{
  "num_hidden_layers": 16,
  "hidden_size": 256,
  "qk_norm": false,
  "init_std_up": 0.0312,
  "init_std_down": 0.00553,
  "learning_rate": 0.00488,
  "lr_mult_o": 2.0,
  "lr_head": 0.00751,
  "decay_shape": "linear",
  "batch_tokens": [32768, 65536, 131072]
}
MLP neurons of a small language model. Each row is named by its layer, matrix (down: output weights) and neuron, and shows model dimensions 96-191. Each number is 128 + 32 x the weight over its row's rms, rounded and kept within 0 to 255. Numbers have three digits each.
After each neuron's rows, "fires before" lists the tokens most often just after its 100 highest values on Wikipedia text that the model never trained on.

L5.down992:105105102218114121187169083111129094192127104179212170134129111096122126091128100114157122104161139083197112158156164097178152136137148110184127182100106157132180124122134175105158086144115142149135097135103081098080109137105121115099075162149146119158143089180148110120180091071143118092
fires before: "s ", "re ", "\n"

L7.down755:166083140196155144117138168108079119189152105148084106121077128128150110085132095109131112063111129100143114150122112122134067126144135128131174121167110142204140081130158143120144150208180135082120157117158149080121115117167136167106105120151051148081159089099098175107169117175134143096
fires before: ", ", "200", "as "

L3.down600:151104082179146213154121104139060169118174160127092163128100127077080196109130141162155135181101106134130148116175098189141154112118124132151109141143133147152193114121145156114099120137139128056154142117159134092103137161138130151123121184128102133106150146097157094112088164140076114144
fires before: "| ", ") ", ".", "est", "|"

L5.down42:081128085137186144172115107144126115086149108107134147118093107134119140065143126123135114131063129072171132105144126144139124177131122135116085084168091119126172129155156171108154096130166098159182125120124137134153162160172111150090095097106138116103106146084140094095152093114164102110
fires before: "s ", "N ", "/ ", "°", " ", "\n"

L7.down92:126121126093148151059120135103117197048125121199112182168109156129135177156140119160112127142160154133165151145136097122169128150152114154144174143120109157122125097128131090147126155134170134121105094131117172139233121184124109119139117134063133128124117110089175132110113131159173115113
fires before: "| ", ". "

L4.down209:115104116140162188076138100067150110138170162093140134149105129119073151086179145163134091080136194103093123072114138134132135152093110105156107114169141136181113147091128148148176118127104140152125144122139108068150142125119137130046116135112183154142079079137181107051101162110097132127
fires before: "\n", "the ", "ing ", "| "

L9.down72:131163090156112192116133110143115162137094152163195143110116100151121165187104102117152137082159164129100102142126164134130125144183065074131092137167110149170161105166105171078146175117195184119177162138040028088112161138092168107128111098096084153108161123191110124053113137117085104092
fires before: ", ", ". ", "–", ".", "ic", "=="

L3.down1013:099125116108092119120119132115133114117143103129155135109153089134161128139136130099155078148164188061126065171098130124152140121106102174168109133155138196116112106071145106181114145133123106086211124137109107126109109085106090110087200067072123135157149188109197120115139164138131124118
fires before: "\n", ": ", "=="

L9.down297:112159096116165117110162162171135179156105119140154107158132086164114103154057090215074180129093102102141092122121101187126110123108144142213128063138164166137128115172135066174165124144070116068141157116089139144142153109112115162180104135163100144086119134104076118108093072125104154118
fires before: "% ", "Votes ", "±", "tural ", "S", ": "

L5.down547:158155053100138120187201114109121199116140144094132142130159168148075177110103116152196096117066119098123179141083147167071129120114084142060127143170140147101098142099050154157126100086124113146115153132115128146207131151128102113162143115116109073104171118111143111144102176093111137105
fires before: "\n\n", "\n"

L7.down621:124170097166161099189088132114109116142126137108147136139169105155133151123125167120106154109160148096133158122100167182103102089104149134177089118061132131077141132102131109164156112165122088041101159124181094149078187090166074185153140116119116161151171128087114098089120107113170120194
fires before: ", ", ". ", ".", ": ", "\n", "'"

L6.down947:083136110171178124125117142186180176068160102094126128161143099152149098121106093096074149112132114125122097131155152112114127141156109100086167113156089124125122131127152121131148110226080096154098061140117130148146124122150098149186153133142113143131177153151159162054122165116195110086
fires before: "| ", "|", "– ", "—; ", "G"

L2.down470:175123143159154109130108099129112118071138106098138124117115097149101104127110081106125163087114140152148079138146136074107100121112107104154139092201146125135129099051096136130118157196115099145143117145170110166121170172071152175084115137061099127103066124178117097058091175123128136154
fires before: "| ", "\n", "- "

L3.down211:132113091146181116127108096081165136151154114087091090099136170181130146095093088079074088089125097110173130170142098107184169140147124139163132150120094145136142132129126103166140114098144081167153139147139178048121142157094091125160122143157115097087141121084166090104143112119157157117
fires before: "\n\n", "\n", "4", "0", "5"

L7.down928:065129140133170056140108080145169124125100156148139098032172138146148116109091101157103137135087115138097115117140153202200151133111120088192109159117124155145144180086155130131143173148121136098110210107139120131118186130146116197133164162059125164131170158103113058124117136118089119131
fires before: ", ", ". ", "\" ", "-", "==", "==="

L6.down37:107134136084127135114121126174124154128121101149143175151136077160141106065088082140097151109110095157121111126120135159101075119151159133147144115153138201096147117062148130144056112179085177144135093108095142153134134117151108136126072146132161113054137140164105112129132118108134149172
fires before: "| ", "|"

L7.down107:147096075134140149130110119089153159132173131160054156163136135120071153107145134133141149124147143135157139178168149139108100169088130066109130106122130150080088095085087095074162084074116108080149179068166138123134180131127096124068087161098096175053157089155139047110158087115134081143
fires before: "\n\n", "s ", "\n"

L5.down308:095186122154128110144120091148089163184121146139106129157143136099130165145116126169127177139135123170081118116107127168176118143141065176178102097055076141129126078132129039137146130157162140060119136100112100182173147129170118112151126058086098144105129188127100152115081099150104112179
fires before: ", ", ". ", ".", "al ", "ember"

L5.down399:123111100138131117081170184174158175094087153180148204157102135135106127092121120108099132194148194103124132104163144129108146115134079111128103117112135152097162115169071136158089087115096125141161108122197142204160180176148068158138125114063147141090178135180152030131120175098137155162
fires before: "\n\n", "\" ", "\n"

L6.down402:144139139138097127116098160156105111143140098145167149116115114129142117124194146118126115095059104096141094134143101158171105096175124150082095088175153100112078116156111136141149089154101117079102133132160046120152110094082152144154125166122105099140160140155126115110113171130132119153
fires before: "s ", "ire ", "'", "\n"

L3.down541:126121133131151122143175176163129173141139136110065098132153172136056098140080107163123104124079185075123114125132113163093088131160095192121098136168213114136154184133116124179127142104106136111107093091191164127163123113128112099119137119146128136095096138084128125106116151138058130177
fires before: "\n"

L2.down587:125104157150131125149175125113079150135107059102134175163059170165050109094128035172108165132055096134162152153163105151137086162116100102129139098122162130133097168093104108119099087072122137070146150103124170082180090182091132110196102098144143132122088125154156096144132137123118118144
fires before: " ", "Candidate ", "Party ", "P", "Votes ", "% "

L6.down122:114111096138086180155094202103067132147116101156197122181132122090082116033085140143135146110133114133211166156166091094077136121125120154138083052071144135165092076155115179170181053087157162084159119109126093113160154142131071107132097103148120093147183098194103145170185161112164183108
fires before: "s ", "\n\n", "\n", "S"

L5.down1018:126178129189107189092143111111134085083159121191083129099125118147138175118088123120077119144122194141087174119117141141083131109136128161153121158161169179109137191085152079140066123123127110083139134111116120092169111090079132166125149139104140156129105147130158169099145151135135175155
fires before: "| ", "===", "= ", "==", "- ", "=== "

L3.down415:091154130184101128125074095183133137182136126068113159154197099111108097191144143128140136153188124124086120156134134131117168143123151138062071184185130154117132140176109123139122133121111106183173099199182131131065149106136101148147178194166118072176139104041145133113104171120095178086
fires before: "| ", "|"

L11.down903:060143156102101118106082155144126155120104148105156148141143142168142163071191110172080138163090075102109123106063148100150102160173062086134156124088139118129107058129083127092070112153110097070084183144096161097112115110130120147085169160139141116094189148155148092058152114087103167131
fires before: ", ", ". ", "s ", "er ", "ing ", "s"

L3.down626:095150125140083143154099133101147208142183155171122158097095156140164181084114132083106164181139125106113158139106119157103075152151109168104149162051126165108132077127147119135139121134102092131105116116154087169149139187087137135128117157115148167113135101123120085099149133149150125084
fires before: "| ", "|---|---|---|---", "|---|---|---|---|---|---|", "er "

L5.down503:143141149145069146077176159099138088114121140143129142100181068132115148089113120155184161131121103186090122113142141122133138144145193169137070157070114125185098142137072171151114123164136128146150084121115194134174142103108134160124134113111143115139139213129055097139113107177133191133
fires before: "| ", "|", "round ", "."

L3.down757:133193156105080135088115136113123145063121110158092133186129149147125145159122101122136123122148100107095107152160147185153154160166189108050120130131152134115166143127084114163156128112103097108104126135153166202130114105165166135117133118158201216134069132127196142117073113136104159163
fires before: "\n\n", "| "

L7.down428:088091125135178118151080137148107093097090110153090145166112150069135095153112086162121192132067094121190105152117110125134171080105197129151144057125103145123099139168086134116207108138199156084083144125121137173089129197138119185132105124099117150085181124099092151125141158108090107143
fires before: "\n\n", "\n", "and ", ". ", "| "

L2.down859:159110093152146136129075074139140147097113089078169176145111096171163153083092159117138131142082119126176100164162123160094085124207093164125114138081087130151187099060139143131104087114154103153110116135120169124156136149125159081197131165137109177123131060125115056140101120106120147111
fires before: "\n\n", "\n"

L4.down827:152153098123131161108159113103128150125094133167123121106108131118131196116153090100112074123095130114163124125154135143141115106180140126190123122129177148159160130143122141140158180150168141083153166102108126086150100071157116192168076125099144142158117089070149151145161069119158181182
fires before: ", ", "==", "\n", ") ", "s", ". "

L11.down912:129202093094136186135089108142135130165142106131082128196148056144120133086155141088115065088133190142157192099120165150104144148125139103143093121114100124135135135101149150110146154094130077138130096142174131170151111163151149168172129155131127157174105111086090110174115160107179082126
fires before: "| ", "Party ", "Candidate ", "es", "- "

L2.down429:146140165116144118075118068161137146109148123101106113114039152103133161109115100106138161157165082087148180094138124129125091186179136146110130066061154139127152155107133149199150134114084105166097163085141135101102126117133154124162086132131194076107152071130094140160202108093156135158
fires before: ", ", ". ", ": ", "c", ".", "s "

L6.down520:087124114143133059089107118139098137121139078191100134089097160091123179146156169118116069111116157107156089067134117197144149120198117092100134094137130199094111082146127102100158089190127133150130132145098125149098170108121221082155185106157104147120141150133137163148045159171159118122
fires before: "— ", "\n", "1", "2", " "

L7.down155:094129191054139079140077151167161146077091077125102112142130126109134144141126091170102131113157113085158105175135145123122103097176105162111078180158105121127145037110073140086102122190137094115097226047090151141163138113162129134097141156081148149130161146173139073144158117112146110057
fires before: ", ", ". ", ".", "o"

L2.down578:183127060130138163167093122138083117128115155142132145170070058131140115195190108145131111119121077097164114151106078147117149053150102134118150140163089062191164056171128127151067147155166133136060106125120153109176043152120101121065192165138100136112147118184185120157101159154128167100
fires before: "s ", "s", "ed ", "ist ", "ment ", ", "

L2.down469:157148140147139148142078143133166113124123138089119101183137084141069075074108133113124147112161058192181132125140157075124099171118141113110110134104144120082147075038068108154107153151101157077208057157136137089113135169130057083131154113108114118159174121189115187079093182115148125174
fires before: "| ", ", ", ". ", ": ", "-"

L6.down15:184152154142076074094143148134123127127152129111173113108125125174185076083166163071134063203130140128128133097112123136134211046123090065094133140117101138124120144147136161151119109140160173065118111164132101110130178114114148207157112126200156106175100105073154117109126130130108142038
fires before: "s ", "n", "u", "ue "

L11.down628:161164101129117161087141136055126129145120126144117133115122124097128107084109167109122120105169173162115156119114137148117130102162125158143165179071159081120133098125116129130107114062121122183088127117146146103142143235150084058141178099132110148179112106113089117167083190103141133129
fires before: "| ", "-", "A ", "F ", "m", "D "

L7.down549:088127119149150134105143086116064145144161134083184093117115161168089111107145107068075153104143099063188102157147105125134098144097156146151166122159112139147072099117044126076141096116134177133124132076113086096150097113113137136112122123143115202134092164174122148108051106138115017121
fires before: ", ", "| ", "200", "201", "202", "198"

L3.down989:127146116110116128148184112121172196092155114121155150156189154135061147149088160146137141083091140170097111150122172181108109109123129087117163097152086147108125150123132157145133075096172126141041145142114146157160119142109128067147175114145093108086125127130133116079121104115151119163
fires before: "\n", "\n\n", "The ", "In ", "He "

L3.down837:165139133118122147115150090113101150149071152055165139188137129088094090153129070128127144144090147135161103147111109085130117101165094166110120129099133104100183064153089080139160125140062124135110115120070134088060115130148155160113163108106202178107154112192106161117142161055102092079
fires before: "| ", ".", "|", "% "

L2.down713:157032121130145052109134135147142143180136179149127094107157113126103183144071068128121114127107055144135118139126137125129045126044172117202126077133124140112086131120123127155096090115110143188089114184107190096085165100154119144092130090126118123156173151126116119118139124128036079178
fires before: "\n", "\n\n", "Early ", "History", "Pl"

L5.down235:166128081155125161064113147064142145129139175088154149139109122081103146124107094113125119206192120138088096176159180137139162174107149148176114142215108081136157200143083055096103167078145170109119108156100082079178131152108081187092089154131147183119102112118153086151116203095175087075
fires before: "| ", "Candidate ", "Votes ", " "

L5.down613:116143134144159141171130113126112108114154112084116113129133145153099151134046174145107095112104094090058123113130070106107126114143115107146130159090131164160184155114097179132176158105103100140132200150209100080122128119111128153174075106158081138143131091104124139140153166135127184134
fires before: ") ", ", ", ". ", ".", ": "

L7.down188:131164140046142122177148132111131098114105170133182102037114164142061053157123141174113165099155113137094146126155131112094125168117153136133148160102111171153152149162154165151108102155157141185177139119132138099084161118140155100085182111154146109121181103117180122077124156083109174136
fires before: "| ", "% ", "|", "2 ", "1", "8 "

L9.down935:117120123105127062140176081160185137132109151094177094113140150143162154117116107157116116163087173141117117138082155173133133133123040016111102114147109160121099130164090121179160080131205142122155204120083096152087175148110172088092126117127098091110235110123157093088166088088105135091
fires before: "==", "In ", "== ", "The ", "==="

L2.down971:167102173160206164119080170098150119149141145146161078051136131148068128173048136120135113129117142115171098168147159088070134162093144143163166173129143163140140196091129142187110113108153111132164130106186177117079169136154110067154158108129136131115149133170124087104116096156158124200
fires before: "\n", "\n\n"

L2.down352:179112150067070117129077149178132097101138141085144157138130152066152145107109138142117160108088119163111109165167151151144089113122067073142194094055095166169156159141136190148163119153167088104177128124186149129108149105123173168094139139123151110093126104148142131161084119047116141168
fires before: "\n", "\n\n"

L7.down947:095136147134059177137101092181110174093112118123124081133127100178108107112077115179173179126132178120090108105093152060115132140130088086123132108123064135145119142150101128078249068132137156166129160140151165197105099124146111113131121132083091114083169171089094118134067148117074163115
fires before: "\n\n", "\n"

L6.down562:117105109119141163107136145128118153160129159127118134169147084160206109054137118129167173184109114078156095134091143110124128162136107154157141179163045135121160120133147131126147129115126125088103186194123152088142115160173093189105109127151158141097140037101137169123151127067132139135
fires before: "| ", "|"

L7.down195:186119133160120166131173111082139187119103180097118142122102135115137167141127094118170124159088137135157108163099141107153105135132168136183073147122093118103153138101137124153166164080147124186154100152081166106113115159084159134170077144152081155047121083098112074130092128106120208124
fires before: "| ", "(", "|", ".", "November ", "m "

L9.down681:095078133119103097117082149108147174125067196142120106123133099131186104117187123122108116178189172092113112154125163185119084142144110107078117208100067143162102113097056093169158148100144142086078136126082175100092127115108125102106129155181164176099149139149153165150130149127123078145
fires before: "\" ", ", ", "s", ".", ". ", "\", "

L9.down591:139116121093074060143171107142132117182196144113105134127184128182131142164150115169114139108148123154154131165093073121123094144135164123099128121157110152120131124159092136120149117138162156143133122147097184132083143104183097070098176130130159101121169138079131150115118116123101103084
fires before: "| ", "|", "by "

L6.down910:133136089149149119192175108097155176089096097087102121085150167125096144115129163128117104164077186090133103127111151138126132111154111108132179140133094149106063094162129165098108120192144149093093132114087111165159120145055148120166115206136133071092235109147161137099110133059142094143
fires before: "==", "In ", "== ", "===", "The "

L9.down251:158107086123130158115122092130095083135147187133073141123108174113161149083158108128129164093105162153127137140098144124133114077186120115150111106143070102116076178141152101072209083185154152151106108136149155097148078191117174067211133070153144147095077127136137116167075143152183119122
fires before: "\n", "|", ". ", "–", "."

L4.down7:139105133095141123127115108165141126139187100171183145150055103108135127185166094076102165117137145140182166099115119132124144114045145147151094076113119097116128130044107217150138096151157128122162105145143133148125100203143133114142184076109158093162113073148088092107108137110137162111
fires before: "| ", ", ", "St", "The ", "ony "

L11.down540:131116130105093153148109158129104142089147159147150134087136152171151160106117082172159093141135177108096166185079112169143153117109087094169180189118099143101147157151177094145147161120186127074079126114114097119123135154122091165153117156120121143174118127134079159136144094069068140124
fires before: "| ", "\n", "- "

L4.down830:144102153184114176087085126130106144111111160086129150114120106111090210152107133098169087155130115122114132092067093147117183173150102140119156124097103129107137123089143128152168115070141143108125126169098164139073123131132151048124129152130123127081094131109114157157181082093125095164
fires before: ", ", ". ", ".", "' "

L7.down980:099116151082164048101148134138158137131090068195085086127111154138093170141090124074078100166107112128067144136124147107148113121078110167105106156089078121155134116137196125137157101171139073173192109121112179116168139039105119149138112125122177173172151112085141122091162145105222134111
fires before: "| ", " "

L3.down379:094191157111192134119100111125098142119137147099134166159143116095132182095146086186104132120141110204111103137143130131148171093109117161121133166140143102150117104123135154164145205193120070078130080140078143119119145122135145128093143134168144106184184112158084102125123124172138095124
fires before: "| ", "|"

L6.down927:133123115099096064087078104129123222096090149181095165127183118136107128143130128118137108181101078098117165170142128117134194128189091126122118154149124116144161155190139108150145105154149023106136071146110145121159158091128169073162158076120127137142102095119157102120125091155203087097
fires before: "\n\n", "\n"

L9.down489:109135128098159114189098137112100099156100152150129168180091140086147155145133078135094157162135125096123133169144147123179133124183134109157091149114118103107140133115138141097153109136172117106155104087154153047071058098150090085130118113191180166141073110088189101127105110135188136072
fires before: "|", "| ", "1 ", "\n", ".", "0 "

L2.down700:084080112153134138130096162114137149141150100093151058080095108144157100079115179176170146156145169125142146153116102156155150071149146149138122138147121087139135134143168125100119152149165118104110141116198119140121170167112208171104093083146159094084055138077056123098111137108157156197
fires before: "| ", "|"

L4.down844:132128075143134089163130103138159149078169144129150170140141150138034166097096160103128082148095174069137143160102131119063095121123085122114142150139150154099142121091093125143120089121145178134152174136147189148160149175146145119185147151150151134135150114122154122145120164074141101103
fires before: "\n\n", "\n"

L2.down850:118090121152147126188040096163143073118108127109126192106137103119186077144163150135096133109127121119100132096138158158150150099153095105060152088131115147091166127154156150113032161136122118086118136099143190142146188091145173148092092096132173124133127148088124134082167113137143102125
fires before: "the ", "by ", "in ", "to ", "as ", "on "

L2.down7:173158160115152110096076075088188111128185071109163123078152164134159159140110104081096161085141157137132134183183125148128137176167110131069183074067149109110153081139118072179123117130130128093123156097172162092121182138139160153108080183076150113118107129141127155143108146061134064102
fires before: "\n\n", "\n"

L6.down200:054116142106165098142084106195106145137051154134139140087128159153144198128126126126087163150070144112233131135143115108100147155143131083131144140148129132167097107138100137161136065173159117084154128120105110167129132100133156150154154160096138148146123144172160097067148093102086138135
fires before: ", ", "\n", ". ", ".", "| ", ") "

L4.down113:146164166136157165092103083089095101171135128105120122092157105145161159095114132151138129106098071157072025097107104112194132136150103100159130122114104139151170153118140157148120078149117103138099117074173136167084142122149104140164175104065111091168164128111120113130165121126125119102
fires before: ", ", ". ", "- ", "==", ": ", "."

L6.down576:103147112100085204132164130152124145157117160101101112118134126087105134117170150129159100163146072132141155186098150116136143110168178165145128143157163037152165161158093076113119159136155140120129117138148088073063146125127080122184105138132133126143110131074093164176076118050136153150
fires before: "| ", "- ", "|", "p", "P"

L4.down141:132149128087146184150155144146154073127128126148154126128108140180099162132106146138140177157127133071179158141150081094104066114177053063140024078077138176124165101147109128130142120157101151093136116079062120133154153157184111153141160140117162122117092144132112125103112139073115100128
fires before: "–", ".", "8 ", ")", ") "

L9.down794:090105093177108153141118110117144121162073153120070140195117131135135103129156138193098141151171153173129133092109138076184205126167053166165086131107085134085144196155156128095116150113154128088160128116174167140090106151147187107127085142129194174104178117120137094160131157098093142086
fires before: "\n", "| ", "|", "|---|---|---|---"

L5.down578:134103139148162087109096145182118152111096144180142070144139091142152157106132115152162129105116145126197163096106147148132160154128173150053163115133105155116233213146113121175115139082162124107158123153161167131104140121150132159133087131153134131122162122150139058112135156202161101125
fires before: "\n", "ly ", "ation ", "l", "ers ", "der "

L3.down244:107109111154106076151102123156077141134118110122157100127112152117129103056181086123107116135182133133105140097125110100139168163113156141154077082136161132089127151096159147121137077197139146145112113150117159106160148122118158091162080137160112124095110137157108200136112094113100120100
fires before: "- ", "| ", "\n", "\n\n"

L3.down261:103185190146144129098105131157117178080098177187158084086134147159112125119093084136125112160074077106146139140105113139150140138121109158058129157142123153152144119125161124138104132137157104085135154089111129081177144112104157115137148102138159129100141153130107117135144124136209145106
fires before: ", ", " ", "s ", "er ", ". ", "ing "

L2.down342:146105068158112105112109084102151122161182181169189121095098124120120176095142112159146092147125179109186172161162099130059112146116150135132172072143158111155181187080128120165145162132132140125140160139129094103104144079126094176149169175109086124114113097108147113072142068129099122154
fires before: "\n", "\n\n", "ine", "er ", "ine ", "ering "

L7.down217:176125139125146097121122099139119115149104112106193142091109127093184086067133125027087143182108129108137083128118152173152134101158158115106117143131142182126138095149141120113047105129131109094153057154134105103148158107118178153068092149158162061097184126117118181056129121108148139164
fires before: "to ", "by ", "in ", "from ", "with ", "and "

L5.down728:135127067163159142132076092096169139173119111131096069105092140120130058080176138153106135101155123148104098110124152203157113133119104132130123106135141153151213192113146182132134156151110173164133149149159113100126146137120117121158137112076076141117147150104111081203078172130193141134
fires before: "| ", "Party ", ". ", " ", "No", "Candidate "

L9.down268:114167170128048119102137127102092099154130118154106122056079143156116083152119147187130116141112156127079155161137156141149156125139195137168065134103143124101105069172111075091085093100132071174154084047127169167121161120136136102099109135126126102146108133106082095122147117078167103147
fires before: ") ", "A", "L ", "B", "F ", "-"

L4.down788:148166134147096109139119130155090117141123161144170145130180134153107151129094150152121160119100065130101192110105141141089138154139139161107136107129128098127190122145145142155138082138166109071080099112070132123123108122129147130133151132107127116214158134125100124105114128186148077187
fires before: "| ", "|", "\n", "; "

L3.down53:075169137115196126106145090152197127186099127082123089180109167217090152117112124147121165117153106165146081121107129071107160138124115124174110168094068182117123160097080156113133071168112136123114107129086111110160097138114117148055183135109153117086133128134119177151129103090091117103
fires before: "| ", "\n\n", "/ ", ", ", ".", "was "

L5.down20:150130158111184072124128105080132060125104122114109076129130140171116121101157073126138145139193104175147070153075126181136127100138125194155177129095136139096116112141086069112122159100149117090157171064124126128140164109109137141152124153111135115139171145178072076157112148156066093150
fires before: "s ", ", ", "\n"

L2.down123:141145079114151057083155153119151152108126202165098131131126142098145091081049114116094179099116149138131137146128172069135035131108128078107164132144128127101164142116101112108087104192134146101134124170123186162084129158043103097060135126157133083100154126160130116096134139145176217138
fires before: "| "

L6.down903:138099178138120141116097110114142096096129120151133138116148126129142085076113110126134147143125071091095173128194157155192146085186140157098091164106176169132112181180089087135141123166134062170149176088117085121095076142145143131121081102120132150115088167072160152180115212081123148156
fires before: "| ", "|", "% "

L4.down782:097175144147130161142183127089168118121147169113110128158181097124064111128105099185155074153137133130130124099170094099139141127131098185131104161098139158103128088105135161120130218171144188145111113103105145099062123248106081176106127171173122126144201134175151068170139124105134146128
fires before: "| ", ".", "|", "% "

L6.down209:093166106143134104147124112112090103123110143150111144146135124140135150097097128130074151179096203103161085101119128156162128089135187123142107110148151189185100137134136201125120069122172073192137133071121133164075129170140090117097183146078113167140161084165121121133142142140160149149
fires before: "\n", "°", "\n\n", "0 ", ") "

L7.down858:093153154106133173134111111103040103121081150122157113106080204081103146098154132090072157139038143153136092140153110170136128073071135129096138133153075127159175114132136132118122076148068121103159139147139147115133169140071104150112127143093135122143171092112156095015130107122168119133
fires before: ", ", ". ", "in ", "and ", "==", "for "

L5.down99:123187110128172080116114106150124064136095105126129152184135115162147105154095105109121122101107117112130112118131137133168136110167134166150156168075100149188109084171086080140153089225119071134124200131140113079101227121071193160099186116159161136146131132110139125072147128202149191195
fires before: " ", "— ", "– ", "1", "L"

L6.down97:150131129144079133105136075188121152109107129180122144173147119129076161110129112134045114059142127116141188116130082148112161151175131065093147102111103125141106105149106151126115130145176100159065201127154178120145128178152160153139150133119154119140174125165187142148139123077133114157
fires before: ", ", "\n", ". ", ".", "and "

L4.down560:135115114090145098119164085087122093144166070124118156100114117132168128117068104152110087109077118122079049175139128093130160145087105130176157104144088133086095167151114164162113095119074136150140191088125157122174202133123143154170121151123139150077131133089172100122129127133092121147
fires before: "\n", "ific ", ";", "S", "\n\n"

L3.down475:088065075147128116140116136141136155084148062133077124122162095131120120113112142137094170096123120164090073185128078142124091174130113140152143137124094129063130165171132077154081145174120163118129147116115121145103138086108083155115098191125184110136119129088103126126179082166079071077
fires before: "| ", "|", "("

L5.down573:133116087151095128120108086072048157135137113139117082117078122139125074077199105150160137136103151109150150094135125128165144124112119159054136157118101223201126132149136104131136074132105164107121102125140085098097144144182106114118105121174109078094188138141164247150150114073085219159
fires before: "| ", "L"

L7.down822:173107066174185119144096128142149191176163121138119143125085106086162128028098121171068123163133116167199121082086109129108091114096117167120126138143210114138162111113075146202114191149127123083108093082127105089141149166077152128163160144179083131099167073124093121087128126137098145117
fires before: "\n", "G", " ", "P", "±", "| "

L4.down204:073115087162143148158111111124092146150157121141070158129130115103194152062103105099067116156108099103140132086128142120092117102097128124163120100048085103118167161172114175183119101134093116072122157116118138141126193111154141134174131092105169094147131037101124073155128142118158071102
fires before: ", ", ". ", "==", ".", "of "

L2.down156:105139131140160087158124129147108103129091102112152105151098119112147094090131097136123126113118167159097121121164114121158151156140134119096122124126088124159128143104106136180146125100081121181153162077042112117095147117190112089092125115170130116166119068142082158111152196097138129154
fires before: "–", ".", "ing ", "), ", "0 ", ". "

L5.down350:163138108160158110065154124073166190128161086130181184173180113141161137062144105116187132168091156177141102121115150135131191111145124126123164155140137079156197162138093124134128108188093136098113151105108132130110144133135114128078164157130102118173085157118099146123143160125131119172
fires before: "— ", " ", "– ", "|", "| "